config.toml
n_layer = 9
d_model = 576
head_dim = 96
vocab_size = 16384
norm = "layernorm"
bias = "none"
parallel_block = false
init = "uniform"
init_std_qkv = 0.023
init_std_o = 0.0286
init_std_down = 0.033
optimizer = "muon_variant"
final_lr_fraction = 0.0
MLP neurons of a small language model. Each row is named by its layer, matrix (gate and up: input weights) and neuron, and shows model dimensions 0-191. Each number is 500 + 40 x the weight over its row's rms, rounded and kept within 0 to 999. Numbers have three digits each. A neuron's up and down rows have the sign that makes its largest values positive.
A block is one neuron, or neurons of one layer that tend to fire together. After each block is what it responds to, as a language model described it from the Wikipedia text at the highest values.

L4.gate1437:466492458461549445504514523527434510484554543571507464483547513434558435389434470488531476456510558540500558515431458442541551556496442499499536541492468553515511555472477502535518488502446570562467482551472442509468509523465471481485427605535498487500501434498528506511521536467512537505537482419454494456507570474437496468457429480479526489486447469566520496569550502469510440484484495546486478489480553469460459485535451450467476428472515495482546438500508485479493443486510492512536484503527452518505582425481529485525518474501393478562455507463560445444440442620442538459
L4.up1437:463506440505511510572570487513472516494526443518573406492507493515504461435507499510486498588555570533512524485474475466475521524471568447556535527542470557525461502519413416427537544465496569489517549494511423531509519541504533453526553515472507590431512556442460444476594512483501485511506476473498482557474544548533584495478458517411469498587433488497569485483437509532507455516562547492537512510489542452468470497525452504461455481565421488472457495515472528471481497495501523505480532451486458546560518500550459493537519506466427513458490486485550557430517539533486432502
Description: Opening quote or parenthesis. Opening quotation marks and parentheses placed mid-sentence before a quoted phrase, gloss or aside, as in wanted to "embarrass, Infrastruktura (infrastructure, known as 'Mecca'.

L4.gate452:520539505440548461503472507479483493539494506497466503518472493523462534538443563515449457491526534571453482510584463455469451490489518524483518534487497540491487456425549535463554522457512476594533483498479568521597481531581517478517551516432503543501500498473573496486487452507510485503422492472438533502470527496566418515418499498475487479504557561462477509543471514470476459485444527456518412501523543407569514508471515515449455459502497496501540518532481438529538466457448430479516487536529436503547514559504519505486505424531449544436523389503526545601538456531531477529
L4.up452:545569507502492534562518474550462479527501505443466541500450461498514483525450495484526537553501524482477493532489434517507456511503544427612478543465466525511494512469532485456450488472492516428499509516453426469546514478526512510552500561469458513516465535401509541514459511521521563487479437515432513480493510519637443500502521495574505506528521533432538534479519543498558454487500477476498490558496465434491497561471484517458424492555509440497553491482514451442429513496473495458503411463457488485516468518533583438542582486541480571530484484470506435508482498538502529450
Description: Repeated article-subject name. Final token of a name or noun re-mentioning the article's main subject (place, institution, person), often after "the", e.g. the mall, the college, Thorndale.

L6.gate7:493467486482511493476468541529486569480428490538485390480520517461494547514437543497592477449543517502469525513492382538456498509511438522519512480552498546425532455580506582479394452445474448490490560444437420500510487465503523485517491514553453482545531532562501454455517492487467495514465442500410467531495492442506537497431465508462515491466553531462478497517509515492482482538616430521510488414493506468480510580437526494408508489508543452426479560511522516485446435484501502530462464500489485544490512454542430630465545538451538546492523559526502445467488462496521534498
L6.up7:500444479553497516441554519510546505522513451508468424438574500489478537498496487524513519499531510501515450482439521556461508519551562460505461426557456499442540471511511482500464411453501534516407517449440485492489514475526434510463457497525496507508537578503477481536564511541533476496471507446454466522488498544596438412428476471486519556460525517508506426469428472488520449530524445487452514556534471484594505528536398443451463474489533482477526517463492511438451444487507508456487415515468465522457535483508447570552510500460491542530466528431562480463512520490446508486
L6.gate72:474506547459450453514516496550476448517490511475545498510541546456485530458473466451499474530542487505489537497574443510527457480470478527487458502482522430501527523551439500518520479537505521428493513489457514472498454523512546574516473555492538467506523528476521453567480513590530532494555558503531449472540532552529478497478566527497499557507527540429462453487468491509432518507455578446513527434533480484486464499548524561472472420458544481525534396506574517485483549478497520413450472561471502482581520468454510522563509461501501537459501503470487466527435550532519496451
L6.up72:500539493437471413501484510440484459448452524461461493581484578454491463449490488447513478507460558520549588471557515516471524597457404497478455507535501496565594435541481577548507450552578498557440454499450465473428440459517460474523524467510508534429445507464487532526539468453436610452477517509507493453579468510512480564462555472478485503503481468522599480570515555517444504472481496478537485506584514448501469446504495556452466470489538583479567452437486472506501534519470497497517431475485541443455546543509542526515567562515440496489518538526536476465569563495520546531
L6.gate579:542520470512509487533456524478511574526510456533437476495411516478526503533416510450529455510540446452557528534531418511472499523518585426568477464497408512464510494543546486458484520453463543492515480393484363571483508463538505535430473510471504494535581502478499469569453471566502458470399478478520431494515499532485461493503484501417473528477478556510495522490520540443498405517544471474506551538431528540522546508455515502544523493473552504468530517527588494498425470562579473551456492500499556563504444515479505615453474574468508507507486487460526501413454479559562467470
L6.up579:533477540490476523504465486518465539510474456553494493523458541505464502471423467533552536443560527546480526504464466496515467516476486549451551518508527546535565481552506520455427490460441468560550510456434515561478498444480498483448512443469528550518559426576506521556516464556432524492455614551531449504527448443472411502464434566533428541514506520536448530468511534410464454478520391507505531499521564556567518537475527486499433490520537509486473564487543416482459478557530443567539490479490500510448476449461500500456498487443528482492574467479509421528544506526478528497
L6.gate694:491489516452508455504508518535523534480514436495464434527462525468486497524505512472496466470589507550538410501506513518543541575491511421560473499538453448471524468499480534441441484518494498464480509492561503473556517547491495510520602512431498577529444456568476509533504492548537445547431576482513435542558558463537483488430543434459424483498502585556461468503461513473529468471553471446477424475497459495495505583482583513473527509520512440503584579499513421468526438430570491456478457447462564519464444495473465537498526477450503555514474510519460451490513457480458584508
L6.up694:531507491349511458520421525544506455451428490475473486466464519457524556552520496506540547485544545517529516493461465458493508527433565439518552515484577502491517473481524475474465508514533456416467478443414507506474499479485581572509513475437470486481532522553503551500475451452424465477514530455463470484500487520573520491457518514498475486434426541544525500495496476432507568496549502518504484477526461611534512500518474502501511574555513507557502457511551472539507389446530498547476510537467478474484439518543430507486492545527549518510520496501526505528575442558439534486
L6.gate894:442477513525556578460454514519469511508418500549426450459504477476494528595485540521490577481533491553422439475444426502488511493519482517507496440463480491482514539511508484582427501464428550490494553553438452524492514456439495499459530520493462534486577481567527445498466496489429500515443543546449473481471464443485521518382465510514500527526543510469485431591454430513514534550491508543548508482479492520529480527454493445500522500508487459458478559533484450446443527450463500475512432496462470574435507496549476525473529485495581595446519500501535480536573511492498510451
L6.up894:501483500528507433514500550479470399505502476476468447562593479482407508459534464483462445487509534460576514489609556516495511546459478432448478398458449526579495558496549489454500423510439488519483508482526517483502535542483470530544514474437499525464476561503521534448509550537576448551511442465486460428543477535540484499541573480474524512569547564584458456463478501533464548519479459436553509535543589565534504491577538512465508536560479542507562458492471471503505437550476468480522515497500526485531494501470490571447536525491529427481477553506522488512457401528500452469
L6.gate1027:571528543421524479529499553531449437515508482568503481476522508424552485607585544495485513397526533492487549507487530457503538527542602502534414424533475496496459504488426540471542489464406527529467498453433433523476410457445453445548494473470548522510573532470476474494536476462414503539525482574505476486544531518453513525518481483523484471483507471496489544491548477424512519492545450450519547521491511464504466505493500526503522525490507439510489500494539497490492491519485519481445517545470438518578526506551496531414471462466500467539406506477485470530476517511500623410
L6.up1027:504463518480533477458529517524486530426384511485474427423501499554511472526494489443546528448549519505489484459411501509499513439548472552548561408511531574441527468471427489487464449483477545454504452484435548562460423467528502449494575504454571514513492554510516551467493479458483492469511542522504396498514508498515502473449422492512494533475508524475488483522481541505467466512527524503563445518544488597497459429466477503550468498521508556519485496478464495498511451489445477500535503498565492564559546490466437549527549501516552495493541509454577481412516559508485536519
L6.gate1277:457551508501534469525445540435472533479514492493502422515544485465531490456551430487493508486494478521483486497501439507484531476420426504483491487491539456494445466411404503531453517567486492570477499440520469535503549568509472514480532537523445473481521441453470498520509586484451533489454541513525572436490516476499453509484431459542480484534505530536606494488446537431525566489522563558511530493514485456488471502470530569440478421488524503504493518534515508468534487519522519545473528473551533493527519371549476528539534577439510504563596531464519508496441529561500466487
L6.up1277:534491478473501530573574458484465503454501532447482476486545433469558571481504511429479471567543485506513474474495453509505520511420469507507542495527543478478525451454427543506471457520485448484530507511517492566488554509487550504447571567555551505464563521506478499520446509468438480480546508438563489471501435517423483555486466486558481481482432551573564514485473443521481502465555546584494420513476533470425545505503570536457482483464461472513449561536513496510446490580493519463522480421502553477532477517501460548510522493474444416495493527493557437495487534495508500524
L6.gate1459:553554538469416455552506511508455535466579456538513524484536486490557501551518550536396554424513469529552510505552522464478502607436547511435567511499464570442522532486437468484556443518495524528517495484530451477482534414488565562418518527511485555492439515465459515476485473545483517494482480523454520461508509529516493470501480477550487472473504575484442503441521507557589476512486480500496539495616541569482526482492509532449526497560559475524549468549575454472505445521484458464472468445464457555457530460480481523550551527523477485443461552512476508464473492548510543489
L6.up1459:548503508448528498437491507495465447560476572561434486481527515576527502448466519486423517553554557482521470443477471479512484460531530536478414511557527472524531518450504570476529556462495492482477501538430463521569450470493452479515499536537467593522493414568488480448483491476543531489508445416453529527459570508461527435514570529506476468471499467511460471523554532471426471464523476471474458533519585516514545417454393528505502474450584493433535494549576462547499484522561493504483511517501457511504515569546525445438494473447530470488569490491463490541533467401529516462
Description: Verb-slot onset tokens. Opening quote marks or a verb's first word-piece where a predicate is due, after to, would, may, he or that (to "embarrass, he sw|ept, topical meetings diss|eminate).

L6.gate515:468534567477539560535511463541471508555450490423518474552465566458490476512514504472481460530529470500494499519470463549528449473453579477529524474413484528527505493457470496507452465439544454523527508445499492491515478549477525557542504475518540516514432517506526571498526534475401526497512487508457403457457492547520491526509507485465478513442501502475456448469502549563518446525542478584505547448499523486493585563513498489554492474502544509472569467473498440508514434521453521437486509558547571444519450508540558581530566549531574513513463419540535440549543467510494520461
L6.up515:499498525513508474539549505524528503471480522556452443472478551556502531485557474480469497410507473486515530418556559487404511438536529504470459559511510546521460485497516512549490477586559564574484568458436561513514512507508418608432543497438529539474576464541517454453473465487555495496504504504442457511461479545504501470537526484431569525518510483522535552508535535521492470492553514522480439560440494549519462516521475492528534511513598462477417531536534498511447465499444553437454500462474450527504530474556467528492502467514472586563558436456518498481525428549505503484
L6.gate704:511484473419481489540533566506553478550483451469439469476462482526488574389539554586526469509552455481508466522518541473536557480512455549528443519545488427521523522532530418529512485536466528485592573548485510460541550516545492528481489577519516509489462413466525488546458426514513449535514457551559429501593492485565404477487491461473548465489474525534499522533528486483532512450507563457479408506467487495496506564500503542504529457453422529481522482545537570484431379532528445485481508431503501550479444423455562490495511524454444409540503498516509518484546489483483549480
L6.up704:461515443524495535466523547522523451527456516415409509536497466558471478477438532554557535515528469481474482513583416440487531527504444572453502489482459546551548552569466491539538534524470500459543514502434466514456596494520527523546482590604483459496429493503529574559468468532535476525472540518462472553449463429496507482474520495448575536502501510475515508590494456522486452555541516480555399452486459523424553520567489445518495474455426455530447438441567473545467439565469462523528494520461493514493492463486488521458560495447552460430506518511462529524495504512499543533
L6.gate763:488511518494611415476508484515459489503550520552541604524435528516493480484522509496530470552467457418500517557419477474437473528509455497509569489549459509508472444464523542464502525441528498499471513491475507461493492527505464561550523410467453490583462576538471489471397502476455552546453489501516529437478519456560500492559494487459573520517463478558477488525542448526411537512523486487501425525455554567484485490517561537537508529426508515451565480515540486531436424564521470545541533544444493549458488471476496494472512430500474451486530525430502449534519501556490524542
L6.up763:457503467554514479510440423472457529516551541426508445523454530501532508536530463459562530534504551554476470532519480557548530549486433475471482551524496479454510528516477528518535539519561504552510506508547565449413572519490502521443430445452470481509495474545461610538495497555484562501387437439507437467458557478509458472506473477562509503513445474461437467511464491539460506589497492509561517468527557497489483467484449522456449482507499518478484493517472521447476472511476450486437539473505542472467472487418509415516420477574469518450506450461485503554546456550491554553
L6.gate875:501551449501519539531494479477487471515430466568555514551521453503528473560491609542527501488487542510483426448482474423489409530511499486510527484581495494486495510446507453455511444467466507472525498511483496546460499481528516447469498523456517512606516487437517521509529494491554499581488500564493475516571442532518450483555483478497507424527509548555509418506487497488547484497541468509445509517526538442532572449468498457489434515558518472493434496535550539472459483502561442547496500511558493531513452512445495435489509454485542463493520482486461453535464500486495477515
L6.up875:536426557479464450415466538516503477526513503508482486494519515525447483471507580542419442514510547540551565507571483466502472573494455498508492455549517453526521460490470486508547522494541442525450485471467511542468506447495566481472504575529526511482547478479499491491478469484522467469503520515495445515553557558446529475477562541530489554492511519623525501462513510419542488490496512535462528493563477460477498547510487500595434532432387571542489446508426515518497531459503467524566470473515452493498556486518500472483535493437432487427478449450444516499433510473488411520
L6.gate967:514524576489510422493431471447480459492458514404534470469522490508564466552480469489449574534529529475456481475564458458557500512458489419464523480485514445531493473565539496516432440472452478534520497482518501541454478476560481610536520449412500554468485551518465516478505485544523495467549485456436477492490551459547434524425470441563514444524586487481468505498532526444508516476518503498473504454577561531472506481472411538461464452504520492448552528548549508504512454622529491529483474498529478465567527532454582483493501487485518517407514559507508536419549533510547556498
L6.up967:504530466434534506474515492486436520510470471533492503481486495502507528420481508572486460476414577518474507517516458502535436532484513417463548498428486510545500517479487521551513447543481530538486491524466550515467444448464483566475481475438495554508610555474489503509527481483465528531426530514578431490437548530498436519482533550536532476521473514460429496505462520525416424512574557486488486502497471539523479503542547486445511471490469473534448498545492513514465492477499419440477544443456529502512583506472554468507479442522455442502505494481500564466541488550461457497
L6.gate1140:473541454487446558460467477481480536483528512502553501439551490456501522543535522551459447490512502483494506492486488468502471479501523540427583495481557465462558518514482518496583467538410552495499475460528519601550448486537538526480585501489477545524471415514508558559462549521477501531543442549417502514477559482499498408516431461447494516524455467551492538499564517463514546549455532491448500452508462531552464537528491522436467542555457545503514523478518465461483490615477538465608459532497439469478530523519527468464540517505440471463522486479466453487526545459514440454
L6.up1140:524551556548422466529455468568538402496468463455489485563505519525496485436571493554505500497532504480492533451591506495461448501474481443534497497505486457457498506485532521477487462497470520565497513474519528547539504426521513457439531510453459579493494414442521509505539521490494477530512581594529507500541495457464524526514461498438538494535533494587512460511499522501518482525575473437552427557466505532523463501520569518515502464566566480483469508421509472484539531496500517510560466530482464480540462543490460539434538540502428460461520477470587552475470460402457481460
L6.gate1325:488570540480508433485483503499404558548565523508504529501485507547516542525535477525500415535472500524514535508525434531516491550496458509510502485538486522457421503493420496408493425578524507543496501494468537518524486441533513579477476568487456536467509542466483531550512455571516548528503472461482448515490510480492538497500512456526404499552484457475497502480461476519521487525537526489497515496530426425556473556577488503497533466532538527456459511592494440507476493548512513458474412499490521530521518521492519513473527512528477472512482432501539546431522497512483491479
L6.up1325:471442602510405543448523450495463519591496535577519537432501569585508461486439502495474405547464535578464509507544490526534467499505477485470486510460414483427524465508472563460470518504509559524526511526500600509532479535509585489484562465481468485536446537501484488485502488508454539510533500456492499503458493461454544472433538495527452553456465429435448517556510491524577487487447534562501498512549457485437464463563435454479514490514534485501464481522454562523444526528478509522435524553493548523514514497481449500532510508548608492485506467488495478429447520539495591480
L6.gate1471:481616452474459504567467484478476526495537442522501512540504471499508505453521492532470521537485525473483444444502474409535443531442501519461548491497476521500544527508455444559490557549579471542547528492500487505528467495484430527466514483452509499444446429491497551511460539517399528561485489470481465422502482543480532515440439478534582555469490434515486528494517499535484491525484516521535535474516578481458498434525453520462474530494541464530503507543470504547522535480511565573468395497508492433513472528461522477543523477532397517468537442481490545519552463573464574462
L6.up1471:478526473505460465517535516523499461504511486503502543463472506527499414504535565560475516522452488461485503449543472497458541463465522566541446460492469543496492556465510477545494484446514445499535440544457527474599490482461444478470543432427464491500418482459512534488473529486504439524517480471484503583511550520515475543452500520521541444541504465520480469439496528585454530465518523518481515524502607509545496444462495479534504540551464498528544511498415520462488420503507389463487539485459518494445493471535571510494469492533481469462537425476445521427468469426541545452
Description: Noun-phrase final tokens. The last word or word piece of a noun phrase naming an already-mentioned place, organisation or thing, often after "the" or "that": "that province", "the paper", "rejoined Celtic", "progressed".

L2.gate221:559535483455396517520465540512482454629551560445505558493583518525471526447505592478481531527497483481455453512542515430413461489487561528556466460498433513437505523542449447463462496519470446547494509524440465501539489502546550491518433532479507475422490462492553524484501519497462566471519548526528437472463466475493466468477491547433518507494478473486543484476495518561525497513555531453460544538530550505523479476483557434557450484486501414492501532528554537493447479451490491496523415555472476442499502518493520535594556510526433500498530461482472500524490418491579532495
L2.up221:544488453514464487464480501460447513472531512513489467504504458579480506478484536522493503529522524461512489494513475468470482538459476517566473521574492457463452445488493447546525480505448505525481475457529506552502509488596496415496480470510421469476463507506520464449507539470543473496470508509488498481468519521573476519551530555534495495456473537581499455574456430580478549443457543504480459540441458462564544559512476464461548505511433464533537509513475509500493458436439454468512454447529452436507477533475533533473489413512419581463447483520482538537489503544532570545
L2.gate265:477534479565576440468527516455479493464564507497468537463502526502495564464530566541472502451453484547457528532547472494501481467555502522501500402498498468544458543537389564486481489514460472466447491476468552413530441557502529456498467488527454439434504459540481530563476594493500485453522470582518516469461499472494448476504408526598425483555473492450580460518524489504479471471554481467468487486475474493472454486506428512502503436511491451511551455507464491421514472478465418528486512494497497517489490502446461515529529485541490433533546496497476523527472409568496523559
L2.up265:444526447505497545504478441524449446470447487470496439510401513499550492486547561450441407512452484434511516523455555486513543511529482464473479526518443477592463527546463543555538562500509481473509473446455454442492459485517526517425455485475492575461483444500527539502472487493502543456490457427521537524566536532517500605554467486496509529500452535591522423467469522582508498498500518500530522462563539404586544488504432424444450418471499514467512535511480507479472499508490465462540449541470451518446499432542455525527525422516488508504512506482546480541481506516524491463
L2.gate348:575484525519447448541489496488599508522582480534486466519523527508476597498413485489464433445481519512485508503511495483431474503439571534587447451475469445492479471558460556518455479465465521489435407438500587544533525509459443495551492519471507460572516465460477544438491413527510529557449538523537461478529499454452533509564451484518472540495462569550521542554457481461566546544472481500489472538539486465467503450526502524500462567498484451458537501541491488500483443480540553497553447496586461451464468438542505465472437452474472471529444462517505529510549481562489611534
L2.up348:579510496434467568499569496547439533532522492472520480472466464534489496502533524461432491581472595485491452506486420517502488462478414480546478589539462526474509523459511513559509510527448411467555473483527528512496483494581497540526516490534508540493515448517598476555519484463440469502574511474444452611500534491466425510451425489460506491508469523479441498513475482572471477510474483498528555588486424574459522492454547512552444531494525521495493571427405458498478516519454541523490501515430485489461572500419525469527453530623457455436430457476493543506518476520512586479
L2.gate381:513503440529525553508518480504544469472459448502498561532528507483508538433564466520538469456504490448482423543474538459524486464453532546506440412459506467552468528520480530474434484448418475542485481504563516481452488522533548540484431478452509457501499526499573539485470484541458471466507518533500522526545449453537478437526446476536550557524449522481466446559519577512505522452483571518516550506503413490467524530485506511470449433465512446479499490530457550480452437543524543433491469443559531490503498503528523536446522483469442454398506485509499494406500560553488513534
L2.up381:503524530530481569564514487504560475541450487495533485467575499471513517508452505520422566502485542506560409434553482421442498557517448411436528422515501518554508497516490528446496493431527509560479551449460467434549463532426485455517539518515498501486429458512432563520388394527413452532417573496497465509513444544543483527455505504452471507510530531481495498502520485494488494514499546542501557509461448500510506535476536478522491468439489550514513490508421478495512513530559521466537507523536545424436536486514537506535485522524531490466495527415492483570596486494425541448
L2.gate444:467450436510438484459492500461521465486515459493465456497511516477545501539461548510492506523430490465555475438492482493526508533461487481541553488512456428519530468529414471474482467436471484520477466452458551451469497501465553476490521528414499525488516529447431495526450494501458474418486497528491447423613515487513466465512484533481541416458470416538520534505521455493524508527543510481514478489569519464475456537507445489574541537447514495520530515592505501495464537456504462450510470620508489487494467592467541539485534491415578520537460441525478504546421507512470431480
L2.up444:516436486404547506438498539450519501496461508549512509467507607394497496496502466538516514487534515472448505476508495503453537549577477424501493520476509462486508488518504466491507439529506559472495493483477531519534548552451511501531516498496503536523489491545447507457527440507485545443539469571566512516517514500453479393471541594468644586481528455526525471462548476511465537448450540521496506499504507508494530497564476480594478539455488510548504498512481592441481577485408480510523468473476436473501449491524496519518553493443607487528506476446460465541447438543444486478
L2.gate470:412485487455518457511516522536488503476479432513517498520530538524562551521415495454482474513488489545479464459466516526479546487553520482515413485547487535484468518555465477434511506552512514439492532548502530518537444480489485434495576433482485537532509546519476518495433511465522563551503491508477487455440571587522459443486526484467466496516449517524468483549465484402575454551544486512512491520520492464501482517490495527494518517488521509500528576563425478450483506502495528463510488527572469516521471526489518527524487478466467487521477456504442452433514512491508500542
L2.up470:455495541519509432501528536562575473429492504496528518436569564492489468480549521552494500570514556470504438476471517496462464485536508568512478442450485512495547519493421552523474473554454481425547499520531408500484523474493521576478502454527453492512514464497487583428528543400507503527466496511464484490416537551606510445517499482514417552492420571542510484495475526512559486466497554526477526458516589516567540422522527438483469529494552522535601506507525410501457481457491531538505512466498479592448535515457533516514541533467459538475447522534476429495531499405507473525
L2.gate1325:502502526445444546496483509512545534518515477501545562501566470480467511598521491529545441524464548423441518506502406521542506452525432480523471427481501489429563490553465499528500434458543464570511510465538463498466401474401534450511536514511510466448537476547538489479473458432491540485435426453470545508458506475554547453554494470500487515430539543523527503492537468540500505489483515473560573461517483467561545478452508490460404536513542540541471497525533513463483383450514512514515473481499501479550477511522498493474446457466520543532463482532493518503478562483494452486
L2.up1325:518522512464475514538528520550494534483477471442488485522630489491492542530520493552556471471527469541465532504424502519574507522504471477483489471510467469491481530536495555514489515458457436537497486491500554597463447486530509468493541518559488548475545470483522462537429525526511551523488446510574536510558505495492511519569524504490474545454524439446470432523479479504454476559455525464522496510539473477441483477533452489520517527552477535561489466496468533547481483427547529461510468504471497478573512566533606501479539437489523577513493502514452439560454498501508501444
L2.gate1349:542488501472483456482540543543486464522550431499464531548539538523465514487525534405455476529515500448467495460526481425515511501521504508505472513483462492465502470459506532517460533534510530542540440456485505518552471553548477497467550527473465464492513482492568507470434464550555509443544494456465453547446478485526511475398471568486515489483612530555516437571540551452526513557446470485489495486542551527477445481508566517489529458440577481499519437461388543456557545522508484477442458508476533514467522495560472417459499494434486514488533501506482509581474577502486598521
L2.up1349:479558508483544520461527606473517470553516489429455538510527482536472507426509411525516497535513436455544490514506508502563471534484523446449480476493434552471471520483488453604556485450497550428514533519465582503495480525472532433485551464445501434500542494488546568432458472441470516493516472517475494507559483463494466521510498591495521534446516465480483523472452566527505509544421523522498519441457503453520487517520522497416561455496523512488485460513556532509477493498516485518454505473492568563455508516501577425449442519438581542484447523552550508472579497513544406553
Description: Anaphoric time references. Nouns closing a back-referring phrase after this/that/the same, mostly time words (that time, that year, this period), plus commas after opening adverbials.